{
  "num_hidden_layers": 12,
  "hidden_size": 256,
  "num_attention_heads": 4,
  "num_key_value_heads": 4,
  "head_dim": 64,
  "intermediate_size": 1024,
  "vocab_size": 6334,
  "hidden_act": "geglu",
  "norm": "rmsnorm",
  "norm_place": "pre",
  "norm_eps": 1e-06,
  "positions": "rope",
  "rope_theta": 500000.0,
  "rope_fraction": 1.0,
  "qk_norm": false,
  "attn_scale": 0.125,
  "bias": "none",
  "tie_word_embeddings": false,
  "parallel_block": false,
  "init": "uniform",
  "init_std_qkv": 0.0326,
  "init_std_o": 0.0,
  "init_std_up": 0.0326,
  "init_std_down": 0.0,
  "optimizer": "adam_variant",
  "learning_rate": 0.00109,
  "lr_mult_up": 0.73,
  "beta1": 0.9,
  "beta2": 0.98,
  "lr_head": 0.00911,
  "max_grad_norm": 1.0,
  "warmup_steps": 234,
  "schedule": "wsd",
  "decay_fraction": 0.271,
  "decay_shape": "linear",
  "final_lr_fraction": 0.05,
  "batch_tokens": 131072,
  "max_seq_len": 128,
  "doc_mask": true,
  "train_tokens": 1084000000,
  "max_steps": 8271,
  "dataset": "wikipedia_en"
}
MLP neurons of a small language model. Each row is named by its layer, matrix (gate and up: input weights) and neuron, and shows model dimensions 0-127. Each number is 128 + 32 x the weight over its row's rms, rounded and kept within 0 to 255. A neuron's up and down rows have the sign that makes its largest values positive.
After each neuron's rows, "fires in" lists the words (lower case) most often at its 100 highest values on Wikipedia text that the model never trained on; "fires on" lists the tokens most often at its 100 highest values on Wikipedia text that the model never trained on. A number after a token or word is its count.

L7.gate981 [112 143 120 182 133 102 157 201 136  97 134  88 117 140 147 151 144 184 138 107  86 104 108  90 102 135  97 109 148 153 149 126  84 139  83 108 228 114 101  82  52 120  57 177 181 113 153 102 146 138  97 148 145 180 147 124 118 120 148 163  99 101 119 177 114 149 176 102 116  50 161 130 130 127 158 126 142 113  69 127  82 109 125  70  96 174 130  92  78 100 153 149 163  73 119 165 124  74 102 149 107  74 135 174 120 116 158 147 128  87 103  75 167 138 126  92 159 128 102 114 156 125 128 156 184 133 143  77]
L7.up981 [153 126 115 136 163  95 109 140 151 133 138 148 138 127 154 111 174 147 123 138 129 134  74 141  90 118 117 195 157  90 147 150 111 192  92 136 119 112 154 177 132 134 166 111 174  73 124 101 146 156  97  54 142 172 126 168 138 166  79 101 160 121 113 157 142  73  88 112 151  94 185 220 102 105 126 208 110  66  51 147  96 122  80  75  99 135  85 148 135 141  71  89 146 158 178 109 163 101 112 139  99 186 134 140 105  94 155 118  74 100 134 116 114 122 153 130 166 171  94 161 106  94 140 153 176 125 143 108]
fires in: "with" 31, "from" 8, "on" 8, "contained" 6, "including" 6, "of" 6
fires on: " with" 31, " from" 8, " on" 8, "ained" 6, " including" 6, " of" 6

L4.gate394 [157 172  66 197  81  79  92  85 145 106 135 163 137 162 135 105 122 146  37  91 111 113 137 104 203 148  73 144 141 116 104 170 106 108 137 113 145 129 101 153 141  93 118 127 119  91 105 122  73 152 127 136 141 128 122 202  99 115 133 117  73 161 214 157 159  91 143 110  61 155 144 180 127 172 133 135  79 108  96 151 141  96 180 126 153 117 108 121 117  98 102  92 115 114 140 128 183  66 139 160  98 121 124  83 118 118 139 154 193 156  84  66 165  99  83  97 177 203 123 122 106 116 159 161 130 142 112 153]
L4.up394 [134 124 117 162 106 156 139 109 100 173 131 124 119 139 133 125 153 130 154 135 127 134 129 160 151  84  91 100 160 100 192 156 128  62 138 168 124 136  39 116 141 120 107  76 124 133 104 111  88 167 152 109 166 129 139 128 124 113 193  87 148  68 160 145 111 107 156 101 118 144 203 126 154 116 139 107  83 133 176 151 222 130 146 157  83  83 144 194 174 134  82 173 157 137 145 138  88  94  99 135 153 112 139 117 106 108 133 124 182 132  97  36 119 116 109 122  94 116  93 129  96 182 122  75 140 121 107 122]
fires in: "which" 43, "what" 8, "that" 8, "votes" 4
fires on: " which" 43, "ent" 14, " what" 8, " that" 8, "ot" 6, "ort" 5

L6.gate61 [144 139  86  84 112 150 187 145 157 135 109 128 181 149  67 101 110 175 202 122 113  80 104 138 135 106  78 136 123 155 114 101  97  96  69 142 185 134 133  55 136  91 157  80 108 131 117 108 104 101  36 142 175 155 136 147 134 148 142  83  85 116 161 105 170 118 111 158  92 134 134 145  86 166 159 125  84 133 138 154 162 130 102 142 129 103 146  39 116 125 168 169  12 125 127 176 115 148  95  99 114 136 116  89 143  72 173  83 108 103 119  93 145 129 149  88  91 178  94 160 152 122  94  95 122  96 128 185]
L6.up61 [128 156 132 101 110 144 151 159 105 141 134 149 169 105  85 128 222 155 134 155 100 140 195 155 141 144 132 105 137 138 156  66 144 125 123  87 111 104 141  91 140  76 151 140 127 117  73  85 163 125 142  70 122 107  89 114 108 104 119 139 165  82 146 139 153 128 140 179 135 128 146 192 170 144 104 109 156  98  81 146 149 133  59 142 194 140 118 161 133  89 102 191  77 126 115 156 168 138  17  93 157  97 126 216  54 144  96 188 104 145 114  80 111 128 189 113 104 115 119  69 131 117  90 120 175 126  61 124]
fires in: "january" 20, "february" 19, "march" 15, "august" 10, "december" 7, "may" 4
fires on: " January" 19, " February" 15, " March" 15, " August" 10, " December" 6

L6.gate945 [ 92 155 157  92 183 114 132 114 136  60 144 129 151 158 156 109 130 163 119 152  91 101 123  61 128 114 131 173 106 177 103  78 156 149 107  99 144 178 129 111  93 114 144 126  87 140 120 119 101 129 134 150 121  64 158 142 179  81 134 114  82 131  96  56 105  99 168  78 129 199  95  87  98  98 167  86 120 107 139 165  98 126 192 131 127 143 152 103 100 118  97 179 100 157 104 146 190  88 113  48 184 163 130 118 130 113 160 137 167  93 173  86 177  95 171 154 120  96  65 100 141 199  88 137 135 118 113 118]
L6.up945 [126 189 134  70 143 113 172 134  70 162 112  86 179  77 173  75 165 127 158 137 108 139 120 121 188 142 117 156  70  85 112 157 108 162  93 121 116 140  85 141 127 131  94 169 127 130 154 173 126 115 111 164 121  83 112 175  97  87 119 132 178  81 158 105 132 100 100 164 151 147 110 116 185 108 173 119  79 114 118  71  80 121 122  97 101 121 131 144 158 106  92 156 147 125 113 124 163 135 162 154 134 126 141  99 137 136 122 120 101 101 127 163 141 121 143  51 171 118 141 109 112 121 191  99 147 130  96 110]
fires in: "and" 54, "she" 12, "he" 9
fires on: " and" 53, " She" 11, " He" 8, "5" 7, "6" 4

L3.gate593 [130 141 189  68 143 142 209  98  82 125 151 151 169 128 158 110  98 236 153 128  63 119 136 137 148 115 105 125 156 137  71 190 168 166  77 106 117 147 100 139  55 109 116 154 110 138 107  93 133 117 126 121 162 103 131 119 112 186  97 132 111  63 133 119 146 200 134  56 117  99 182 121 171 184 104  93 108 108 112 156 142 121 133  79 165 122 187 101 151 148 143 104  69 112 131 116 135  85 165 100 174 101 136  80 123 113 124 174 152 122 102 136  69 141 116  66 149 185 155  96 134  79  88  82 163 117 201 133]
L3.up593 [127 109 141  89 119 107 156  87 122 104 189 116 147 192 234 125 127 149 182 150  84 159 129 151 160 114 170 104 157 154  84 135 214 131 130 123 112 165 196  87  98  68 109 135 132  89 148 110 132 102 180 106 122 100 122 170 111 142 123 102 139 136 177 105 104 123 138 115 135 150 113 138 127 159 102 154 107 150 146 172 138 127 106  78 152 132 111 103 130 105 160 138 153 114 156 134  50 154 164  95 193  90 110 109 102 150 111 207 164 126 111 104 102 101 150  42 161 109 173  80 130  98 121  75 146  70 102 154]
fires in: "may" 18, "september" 12, "january" 10, "march" 9, "october" 9, "november" 8
fires on: " May" 18, " September" 12, " January" 10, " March" 9, " October" 9, " November" 8

L7.gate578 [165 157  98 147 161  93 156 135 120 132 168 113 164 111 108 133 152 131 133 109 120 122 112 145 154 144 135 115 131  60 129 117 144 151 109 117 173 135 143 142 122 105  75 133 149 133  73  82  98 137 124 151 148 167 144 155  78 146  77 108 110 119 126 192 123  79 168  98 122 162 120 131 125 156  92 179 159  89  81 124 121  52 107 131  86 103 134 119  95  82 113  80 121 100 154  81 198 145 109 113 154  94 156 121 177 120 157  47 139  84  66 170 155 141 156 140 156 130 136 117 139  80  71 153 159 173 123 119]
L7.up578 [111 109 146 196  95 172 161 137  87 124 165  53 146  82 145 129 137  90 118 106 127  98 119 154 165 151  72 145 153  64 117  80  73 141 115 125 178 145  95 141 117 124 149 136 125 104  96  79  98  47 103 152 154 153 149 134  69  99 122 131 133 130 153 117  98 154 114 119 122  85 152 124 125  83 168  54 111  83 140 118  65 129 208 171 176  54 154 181 122 127 141 109 163 143 147  95 103 117 160 167 129 109  79 168 179 119 120 116  58  99 135 173 100 159 148 162 105  82 179  62  84 108 117 139  70  70 127 103]
fires in: "american" 35, "species" 9, "country" 8, "language" 4, "born" 4, "height" 4
fires on: " American" 33, " Species" 9, " Country" 8

L3.gate345 [157 201 157 113 111 127 120 152 119 121 154 100 110 130  92 104 148 151 121 128 158  92  77 137 121  83 113 124 119 121 190  68  59 102 124 119 132 128 127 129 161 126 115 166 128 124 143 130 114 107  88 185 149 158 119  85 113 153 139 169 153 143 125  85 177 177 109 137  87 174  97 126 142 114  78 105  97 131  93 155 161  72 138  78 117  90 208  68 122 125 100 107 118 102 132  83  95  89 145 149 109 139 134 129 143 171   6 178  72  70 102 104 108 157 110 197 102 111  90  85 175  53 130  99 138 214 165  90]
L3.up345 [ 96 126  82 159 130 122 136 104 159 101  87  88 170 181 134 168 121 118 120  78 116 174 152 113 140 168 130 121 131  95 100 136 114 138 117 171 108 116 177 146 166 141 172  89 138 152 136 146 123 131 171 128  91 141 172 118 146 174  99  67  77 142 157 123 137 118  93 109 118 134 176 163 176 145 148 143 114  67 144 194  69 122 182 131 155 114 118 110  92 151  49  84  79 153 104 135 135 144 139 167 113 205 102 127 173  65 153 203 122 116 128  87  69 167 139  78  94 142 182 150  89 167 144 124 167 128 155 157]
fires in: "of" 71
fires on: " of" 71, "s" 22

L3.gate432 [128 149 134 112  96 162 127 128 129 139 157 135 121 114 125 124 184 104 108 129 224 120 144 160 139 130  92 116 107 129 149 160  99 151 151  81 103 115  50  68 119  86 103 113 120 151 119 178  84 118 135  93 142  98 156 136 126  40 140 114 141  84 143 133 129  88 146 111 111  97 166 136 149 127 222 180 128 153 187 139 118 150 106 192 123 123 191 119 150  81 163 136 113  62 111  55 179  61 112 114 101  80 115 107 146  85  82 116 136 114 153 113 154 165 163 144 151 169  95 187 125 121 169 128 186 138 179 117]
L3.up432 [146 118 129 148 165  97 137  71 200 226 174 181 111 134 123  79 172 155 105 118 172 117  75 130 118  91 186  80 119 162  75 150 136 115 147 102 120 124  74 140 126 189 152  83 116 108 152 125  93  95 120 140  94 166 125 108 155 121 134  71 120 120  87 112 127 156 155 103 125 127 107 115 168  54 143 136 124 110 119 107 167  98  78 140 108 135 144 147 146  79 103  97  79 108 131 130 134 168 147  89 164  78 104 122 194 121  82 113 148 165 118 102  96 183 124 125 130 106  83 151 179  83 152 136 159 154  78  90]
fires in: "out" 36, "back" 21, "down" 9, "background" 6
fires on: " out" 43, " back" 23, " down" 16, " Back" 8, " over" 5

L3.gate216 [175 116 126 209  62 128  98 132 138 138 201 104 195 169 145 187 108 160 117 111 159 130 104  87  92 124 161  92 121 184 136 142 157 105 124 104  92 113 102 121  85 115  87 186 150 159 112 154 145 180 135  89 105  76 124  59 129 107  89  50 123 137 157  83 162  77 185 169 115  68 123 147 165 165 103 186 104 153  98 135 133 120 127 166 136 118 121 115 172 144  93 150 139 159 125 151 115 186 131  83 123  96 110 105 121 101  60  77 129 107 149 134 145 184 121  97 177  85 131 146  93 149 107  98 113 126 116 162]
L3.up216 [176 138 151 103  37  64 174 103 128 107 120 147 102 104 181 111 129  96  79 184  79 122 148 143  97 155 131 113 188 155 164 113 117 122 101 114 125  96 118 169 124  91 127 134 151  73  46  64 107 120 110 113 157 105 151 117  81 156 134 119 128  96 163 181 103 108 117 135 129 147 137 175 128 124 143  81  96 132 163 106 163 119 165 127 161 120  93 132  76  69  98 194 172 116 102 124 162 157 137 111 127 150 115 152 171 154 145 177 146 136  93 118 162 150  54 191 102 124 108  99 120 156 117 145 211 139 140 131]
fires in: "also" 26, "where" 13, "both" 6, "best" 6, "which" 6, "for" 5
fires on: " also" 26, " where" 14, " both" 6, " best" 6, " which" 6

L6.gate780 [101 166 164 126 110 130 147 144 111 139 145 144 129  98  95 195 122 200 105 118 109 158 138  76 123 175  87 210 175 133 167 179 112 206 180 168 135 159 101 141 131 129 133 128 149 211  98  80 128 131  97 164 140 152  79 105 171  55 159 148 118 123 175 171 159 118 120 185 126 137  89  95 104 127 168 142 131 148 135 214 136  60 127 121 166 149 196 135 148 156 153  68 163 177  71  78  96 149 163 125 114 129 142  78 182  87 148 158 106 161 122 108 124 161 124 159 155 161  73  98 133 152 110  72 156 134 156 103]
L6.up780 [176 147 137 130 144 187 123 141 166 164 133 131 151  95 124  23 166 152 130 174 111 133 101 102 146 142 117 185 175 124 129 105 124 110 109 151  65 119  63 161 209 122 131 161 114 105 129  99 134 132 109 141 119  87 126 146 151 139 101 114  89 154  95 137 152 173 132 110 159 199 182  82 115 143 154 111  68 101 128 119 109 146 139 102 147 126 233 119 104  96 120 133  54 114  87 125 125 104  68 101 128 169 134 146  97 144 195 151 153 115 115 103 150 146  86 116 164 117  81 138 150 151 138 127  95  94 132 153]
fires in: "of" 68, "most" 8
fires on: " of" 68, " most" 7

L3.gate265 [147  77  34 167 156 121 124 170 142  97 132 143 180 163 173 183 167 118 147  97 146 142 136 135 108 101  95 158 137  75  98 108 157  88 172  82 160  42 147 142  97 100 146 168 164 159 124 137 133 173  92 146 164 149 129 143 100 119 140 131 149 120 135 107 113 136 118 194 105 145  93 110 130 141 116 113 111 121 130 142 115 161 100 146  34 114 143 109 144 120 148 134 129  52  96 122 185  88 175  82 125 164 100 146 140 114 155 120 126 115 113 130 150 122 187 152 165 190 151 119 109 126 134 116 191  87 141  66]
L3.up265 [122  90  72 162  92  94 104 122 205 122  88 155 164 108 144 101 152 125 143 103 186 138 109 129 146 120  69  71 174 111 143 151 158 175 161 111 117 120 109 115 130 134 121 130 131 136 180 147  99 211  91 103 166 166 152 116 105 119 135 143 127 160 158 170  81 123  90 164 147  85  79 156 107 120 132  37  60 137 118 125 160 149 149 136 154 153 169 127 147 131 166  70 106 130  65 146 173 166 152  99 104 153 125  74 129  98 148 163  47 127 130 137  94 145 163 110 185 157  66  89  63  82 184 126 149  85 134 110]
fires in: "a" 28, "an" 11, "us" 6, "its" 5
fires on: "A" 22, " A" 17, " An" 8, " US" 6, "US" 5, " its" 5

L6.gate214 [171 102  58 124 202 118 114 141 139 116 168 146 175 129 100 174  92 150 149 148 146 118  95 141 212 122 141 139 144 160 113 146 131 100 168 112 111 160  98 117 118  94 182 163 135 114 150 135  93 127 135 109 104 128  72 179  66 138 126 150 106 129 120 184 175 132 118 161 114  87 118 140 179 133 122  59 116  88  51 183 101 161 154  85 119 110 140  94 177 141  84  92  88 166 124  91 178 104 133 153 145 138 121 215  85  86 158  70 141 137  94  58 129 146 145 108  80 131 122 185 116 147 151 148 202 125 179 148]
L6.up214 [167 128 160 161 109 169  64 158  88 153 181 119 123 155 153 149 161 114 115 131 150 136  84 188 112 143 158 142 193 105 111 147 139 114 198  87 124  79 106 159 148  96 155 162 193  53 148 182 115 170 149  73 138 122 118 146 185 126 188 143 126 100 131 157 125 109 105 134 124 172 158 143 171 161 102 148  89 168 103 101  34  98 151 160  87 142 130 123 170 149 181  85 110 116  68 142 133  62 191 183 154  92 125 127 104 143 107 150 118 121  84 147 157 136  78 143 140 102 127 142  88 151 155 116  94 163 131 184]
fires in: "which" 51, "this" 15, "that" 12, "what" 5
fires on: " which" 50, " This" 12, " that" 11, " what" 5, "us" 4

L4.gate685 [104 117 112 154 105 149 137 231 119 195 130  95 183 117 158 136 162 144 100 145 172 173 128 115 131  90 104 156 137 137 104  92 137 116 110 146 145 106 141 140 107 110 141 145 158 138 139 174 117 123  52 181 198 135 150 147  85 112 186  89 118 106 101 173  29 130 164 135  51 127 102 139 137 140  90  98  73 168  78 125  75 133 121 122 132 111  86 119 153 123  99 134 103 112  79 118 173  36 126 103 139 144  98 158 100  94 136 116 100  79  88 138 104  99 142 177 124 101 135  92 154  98 148 187 127 141 201  94]
L4.up685 [168 108 109 129 160 142 166 117  87 100 149 132 131 176 190  75  74 143 140  82 149 161 149 153 113 117  69 179  85  75 154 135 128  67 124 125 156 130  91 168 123  40 136 109 111 124 145 147 130 104  94 115 152  99 116 109 182 158  98  72 111  73 140 138 137 118 128 124 162  60  83 123 186  91 135 181  90  82 176 118 159 157  88  25  41 170 148  81 173  80  52 109 186 145 175  64 146 148 121 114  74 130 141 100 114 101 143 167 139 171 128  78 132 101 107 127 181 126 130  98 101 113 110 159 150 110 136  87]
fires in: "and" 46, "based" 7, "while" 6, "rather" 5, "or" 4
fires on: " and" 46, " based" 7, " while" 6, " et" 6, " rather" 5

L3.gate319 [ 79 108  95 115  94 143 134 132 101 133 110 181 164 129 162 135 161 133  95 144 144 110 182 150 206 130 105 135 115  73 120  89 120 132 187 122 143 134 166 112 106 107  86 181 103 115 121 141 118 122 156 141 135 189 142 182 113 125 104 103 122 107 156 148 228 123 183  75 154  99 100 133 148 207 158 114 153 154 130 118 174 121 113 149 106  91 144 140 164 106 138 118 139 120  82 135 152 121 145 120 126 120 139  58 114 106 119 162 139 116  87 121 207 105 122 106 119 115  79 105 108 125  80 110  98 149 151  92]
L3.up319 [119 143  58 154  89 129 116 132 138 149 142 153 111 128 189 121 127 112 107 121 156 158 117 153 194 139  97 167 105  92 113 109 142 103 133 107 151 121 134 126 155 126  91 105 117 143  83 114  91  94  98  82 145 130  85 177 110  80 150  97  69 116 143 134 175 105 123 129 120 105 129  86 170 105 146  85 116 145 158 119  88 163  55 194 137  98  79 146  59 170 151 127 137  98 150 114  17 124 140  79  98  94 135 104  98 152 136 148 132  93 118 130 194 175  86 120 155  97 125 156 165  92 150 160 165 132 159 123]
fires in: "10" 31, "11" 26, "100" 11, "12" 5, "116" 4
fires on: "0" 58, "1" 36, "2" 5

L4.gate698 [156 190 163 152 128 124  88 138 107  65 115  91 166 103 195 179 146 140 102 156 152 118 154 149 110 150 175 178  91 102 114 114 110 111 146 133 175 157  85 150 138 168  72 151 157 162  70 138 123 158 115 120 211  74  76 171 156 138 133 129 112 121 146 137  95  98  99 167 123 138  89 112 169 166 108 169 139 195  93 157 142 132 116  91  82 107  81 107 124 111 124 167 156  97 131 119 146  87 172 140  60 128 167 164 135  25 124  93 157 103 103 142 116 150 160 157 104 119 136 114 158  92  95 166 122 150 127 117]
L4.up698 [148 114 173 107 115 120 130  89 115  92 168 155 131 157 170 111 111 109 100 139  81 115  98 137 144  59 113 104 171 146 136 139 145 113 139  80 168  78 149  97 189 127 172 112 163 137 152 153 170 138 125 125 119 134 147 162 101 113 152  82 161 181 132  74 161 100  79 122  90 150 163 113 183 159  51 163 129 155 132 130 102  98 197  84 124 131 102  89 138  93  82 116 158 138 128 170 128 197  62 116 178 104  91 126 138 117 168 201 140 157 156 154 121 115 150 144 180 140 125 140  79 124  72 114 138 123 150  99]
fires in: "which" 36, "where" 24, "it" 17, "or" 11
fires on: " which" 36, " where" 23, " It" 16, " or" 11

L2.gate14 [147 187  71 165  67 152 153 182 146 113 117 150 131 181 123  83  95 149 133 144  57  93 150 151 104  82 124 128 128 139 123 110 169 169 120 100 163 186 171 136 110  69 160 199 189 106 124 111 101 166 108 140 130 123 122 163 161 143 103 192  98 120 134 166 114  92 126 200  71 127 138 193 161 162 163 102 184 138 120 157 168 116 151 137 106 191 142 123 125  60 142 172  56 127  94  53  88  97 112 125 104  67  86 121 120 165 113 145 168  78 104 108 149 104 142 110 168 181 117  94 122  69  91  67 118 113 116  99]
L2.up14 [125 134 104 148  75 166 124 152 171  86 173 165 145 120 116 150  57 121 116 101  82 115 138  68 157 157 116 143 131 128  89 147 142 124 118 129 128 148 170 168 100 152  86 148 198 168  94 101 153 169 170 146 124 108 135 136 176 121 143 162 176 176 207  96 124  73 108 161 127  73 172 116 107 141 121 127  78 154  69  80  95 149 165 109 144  88 149 121 154  61 176 112 124 140  65  75 145 143  91 114  82  81 114  99 190 156  74 112 212 103 138 113 123  73 139 120 138 194 142 146 137  90 143 144 135  40 142 111]
fires in: "an" 52, "ansari" 4
fires on: " an" 51, " An" 42, "An" 6

L2.gate480 [124 126 148 149  81 138 183 120 102 150 177 115 133 150 134 149  69 189  91 122 181 136 163 121 178 121  49 163 146  69 171 172 182 114 185 139  85 133 105  85 137 155 129 129  95 158 104  81 124  77 109 112  89 131 166 119 113 117 145 120  91  44 149  96 180 178 126 159 157  98 166 151 156 139 135 130 149 126 111  84 115 137 135  74  93 102 114  99 131 111 108  83  89 115 111 106  94 115  96 118 190 130 141 130  89 113  93 156 193 108 135 116 158 117 168 104 148 118 122 105 123  91 168 141 165 107  76  83]
L2.up480 [ 98 113 144 128 109 105 166 113 171 107 136 115 166 166 143 162 185 132  39 169 143 179  80 119 170  96 131 145 106 174  98  53 104 110 159  82 152 135 162 114 104 107  86 109 169 141 113 137 130  74 127 132 115 146  86 123 173 117  64  88  80 162 111 126 158 141  81 119  98  60 108  87  68 160 127 154 126 110 106 101 193 123  48 123  98 128 143  74 165 166 113 168 100 172 164 142 116 140 183  86 118  89 134 154 147 150 189 175 161 129 149 114 102 137 123 111 131  85 139 118 174 132  94  92 104 148 144 140]
fires in: "10" 47, "100" 24, "105" 4
fires on: "0" 100

L2.gate345 [225 115 125 174 131 116  68 137 168 150 154 108 105 139 148 146 160 152 113 122 173  84 173 132  98 112 124 180 182  81  55  50 150 137 137 121 147 153 115 124 105 151 136 104 187 173 133 119 106  80 101 104 153 165 103 174 150  92 138 141 106 148 127 107  87 152 157 170  93 113 133 139 140 105 171 114 120  91 125 108 143  79 135 119 100 116  97  95  69 111 166 108  85 104 134  67 114 111 130 148 109 105 137 115 101 127  79 153  59  39 110  89  77 144 117 198 146 125 116 168  99 127 125  75  71 156 121 128]
L2.up345 [129 124 164 118 208 104  69 134 159 126 140 135  78 155 139 178 149 124 164 132 145 117 180 161 113 138 175 149 126 157  82 180  98 189 118 108 136 155 141 123 129 157 148 107 157 106 118 134 125 159  65 121 175  86 126 136 144 108 169 100  93  24 121 132 139 102 113 153 174 166 159 153 145 111 128 138 115 141 171  98 161  71 134 105  74 113 180 148 113 136 153  70 111 167 163 116 128 165 138 127 106 120 164 114 140 177  91 111 151 141 139 184 157 177 116 121 119  99 165 197 180  65 114 126 157 135 113 107]
fires in: "over" 30, "around" 17, "up" 15, "down" 7
fires on: " over" 47, " around" 16, " Up" 10, " up" 8, " down" 7

L6.gate321 [143 124 104 141 172 139 220 186 101 199 155 143 123  93 129 146  89 173 130 172 122 117 166 122  74 120 115 112 157 128 156 111  39 132 151 109 162 119 133  91 159 110 168 132 155 139  90  76 133 162  58 124 153 163 114 116 146 123 111  99 143 122 146 153 140 128 108 145 119 107  65 141  95 145 104 135 146 117 116  86 145 124 104 150 109  48 175 142 155 145 111 126  75 116 145 159 130  88  76 104 156  96  76  99 135 101 189 173 100 144  52 141 146  81 125 141 119 171 159 117 171 124  56  99  71 170 162  63]
L6.up321 [110 106 145 114  96 144 148 115 115  96 144 123  65 104 123 121 123  93 164 105 132 120 124 180 172 170 163 189 100 147  53 107 152 122 177 124  84  97 150 122 160 114 152 155 116 122  99  76 162 154 165  90 167 112 185 143 106 141 137 148 149 142 138 119 134  92 141 117 137 155 149 150 143 166 101 152 174 159 179 154 134 120 192 120 186 127  96 150 110 156 139 135 111 177  78 101 105  65 110 170 162 146 130 119 113 148 123 116 214 170 134  86 177 114  89 167 177 147 130  89 115 172 138 148 176 104 114 104]
fires in: "in" 52
fires on: " in" 54, "i" 6, "f" 4, " qu" 4

L3.gate161 [154  92 139 130 174 119 144 139 138 104  36 123  89 179 189 135 156 170 102 119 148 100 121  85 111 149 116 158 173  78 150 109 166 169 141 140 127 139 163 154 141 123 124 123 130 156 152  81  72 110 149 175 177 119 152  84  83 107 129 156 133 107  99 105 148 146 126 103 134 174  83 135 145 116 105 118 187 112 132 114 138 138 210  96  78 124 111  90 135 152 130 101  56 141 125 108 136 131  99  83  86 107  85  94 114 156 201 189 162 104 104 152 107 124 103 151 189 147 107 133 130 145 113 163 112  83 193 108]
L3.up161 [ 78 110 146 213  93 158  91 123 123 111 122 118 145 141 160  86 134 158 141 129 124 163 149 101 151 109 140 110 117 125 101 148 130 144 125 145  98 129 201 117 140 177 110  88  51  99 106 105  85 113 159  98 132 168 162 160 150  85  74 125 149 140  86 169 149 112 114 176 141 143 114 151 127 130 119 126 108 128 157 105  92 111 181 183  81 118  91 172  89  92 106  83 102 140 115 105 135 140 193 141  84 133 143 161  98  80  97 111 140 170  30 100 146  83 118 115  81 108 212 121 137 157 155 176 109 148 100 136]
fires in: "2023" 21, "2013" 16, "2018" 11, "2003" 9, "he" 9
fires on: "3" 48, "8" 13, "1" 8, " He" 7, "2" 5, "5" 5

L3.gate418 [119 117 160 173  87 128 148  72 103 126 134 134 206 171 102 134  80 168  82  94 175 105  99 132 125 125 157 123 157 137 141 143 148 101 149 151 121 138 139 104 106 144 117  92 190 115 147 110 153 147 127 191 169 158 136 164 126 132 136 111  73  84 180  98 139 112 127 157 123  93 167 165 118 107 123 143 110  59 145 145 116 130 146 193 105 107 177 143 184  90  92 144 121  98 149 135 109  57 153 120 102 152  59  88 131 116 155 183 141 100  92 155 117 116 148 188 113 174 143 176 100 126 125 158 181 135 138 105]
L3.up418 [110  77 120 158 120 152 184 158 107 130 186 180 156 125  75 112 167 142  86 106 123 115  88 128  97 137 148 126 154 135 114 120 129  54 113 151  68 142 154 113  92 168 116 137 121 105 116 133 128  80 160 169 152 117 152 133 147 109  53 176 108 124 169 105 156 114 127 107 133 129  96 140 142 146 133 155  78  70 149  97 114 113 141 173  62 157 130  92 119 106 120 135 116  31 169 159  89  89 121 111 128 134 132  70 103 144 112 150 128 132  93  98 110  90 153 157 152  84 115 143 124 153 132 160 169 164 147  79]
fires in: "while" 31, "after" 24, "from" 6, "whilst" 5
fires on: " while" 25, " After" 12, "st" 6, "After" 6, " after" 6

L2.gate170 [177 172  72 119 127 148 171 125 159 212 193 118 141 126 182 142 144 124 102  89  72 120 105  81  99 146 134  75 160 135 155 117  94 205 156  79 150 116 137  98 159  99 175 138 117 179 167 143 113 112  99 200 143 165 134 147  85 133 135  98 144 147 114 188  93  97 104  86  99  79  85 179 128 133 112 139 131 106 130 120 127 125 191 132 162 130 140 186 153  84 110  71 112 178  95  68 114  92  95 138 127 112 112  96 149 148 140 156 167 142 114  95 130 188 138 182 164 136 135 115 106 120 143  95 161 127  75 118]
L2.up170 [169 148 102 161 142 111 118 142 124 121  92 139 157 160  92 127  84 160  84 133 142  72 115 138  81 121  80 121 130 144 113 183 185 136 127 160 207 134 153 118  95 123 123  90  70 115 101 159 148 136 151 135 113 138 109  86 118 166 157 106  99 172 167 108  98  89 169 137 133 109 155 153 163 169 156  99 152 138 102  99 121 134 142 125 158 113  94 141 150 145  94 121  67 120 115 118 163 145  75  86  85 144 145 160 125 113 132 214 136 109 138 105 166 180 113 122 158 120 194  87 131 109 153 145  94  55 198  71]
fires in: "most" 14, "several" 10, "numerous" 8, "major" 8, "many" 8, "various" 7
fires on: " most" 11, " several" 10, " numerous" 8, " major" 8, " many" 8, " various" 7

L4.gate425 [136 166 112  97 133 100 177 110 159  68 181  97 115 142 131 147 156 147 131  89 149 111  95 204 133 153 137 162  98  95 145 154 150  82 136  99  78 124 164 116 165  86 119 120 140 128 132 119  97 112 166 175 151 164 116 189 112 157 168 130  62 111 141 137 161 116  91  70 148 176 160 147 138 122 152 161  79 149 102 196 152 151 121 143 147 135 121  89 205 144  45 112 138 192 126 109 121 108 174 106 124  94 102  80  82 104 137 117 149  84  51 132 159 121 103 122  75 149 103 124 111 144 143 118 196 162 117 113]
L4.up425 [172 102  83 144 175  79 167 197 124 109 100 162 192 129 115  63 144 162 128 109  85 118  75 126 140 118  59 105 183 105 126 128 144 175  96 126 126 149  98 155 139  33  92 151 132 116 110 154  54 102  97 112 173 139  96 134 146 108 135 127 128 121 181 141  86 141 125 162  79 132  75 126 144  90 150 154 105 142 111 136 112  62 122 119  86 169 131 129 140  80 167  85 169 101 119  74 166  88 127 124 146 178 139 143  91 117 110 156 150 132 120  98 137 138 134  90 141 119 120 123 115 182 108 144 184 160 126 113]
fires in: "and" 64, "this" 24, "these" 4
fires on: " and" 63, " This" 21, " These" 4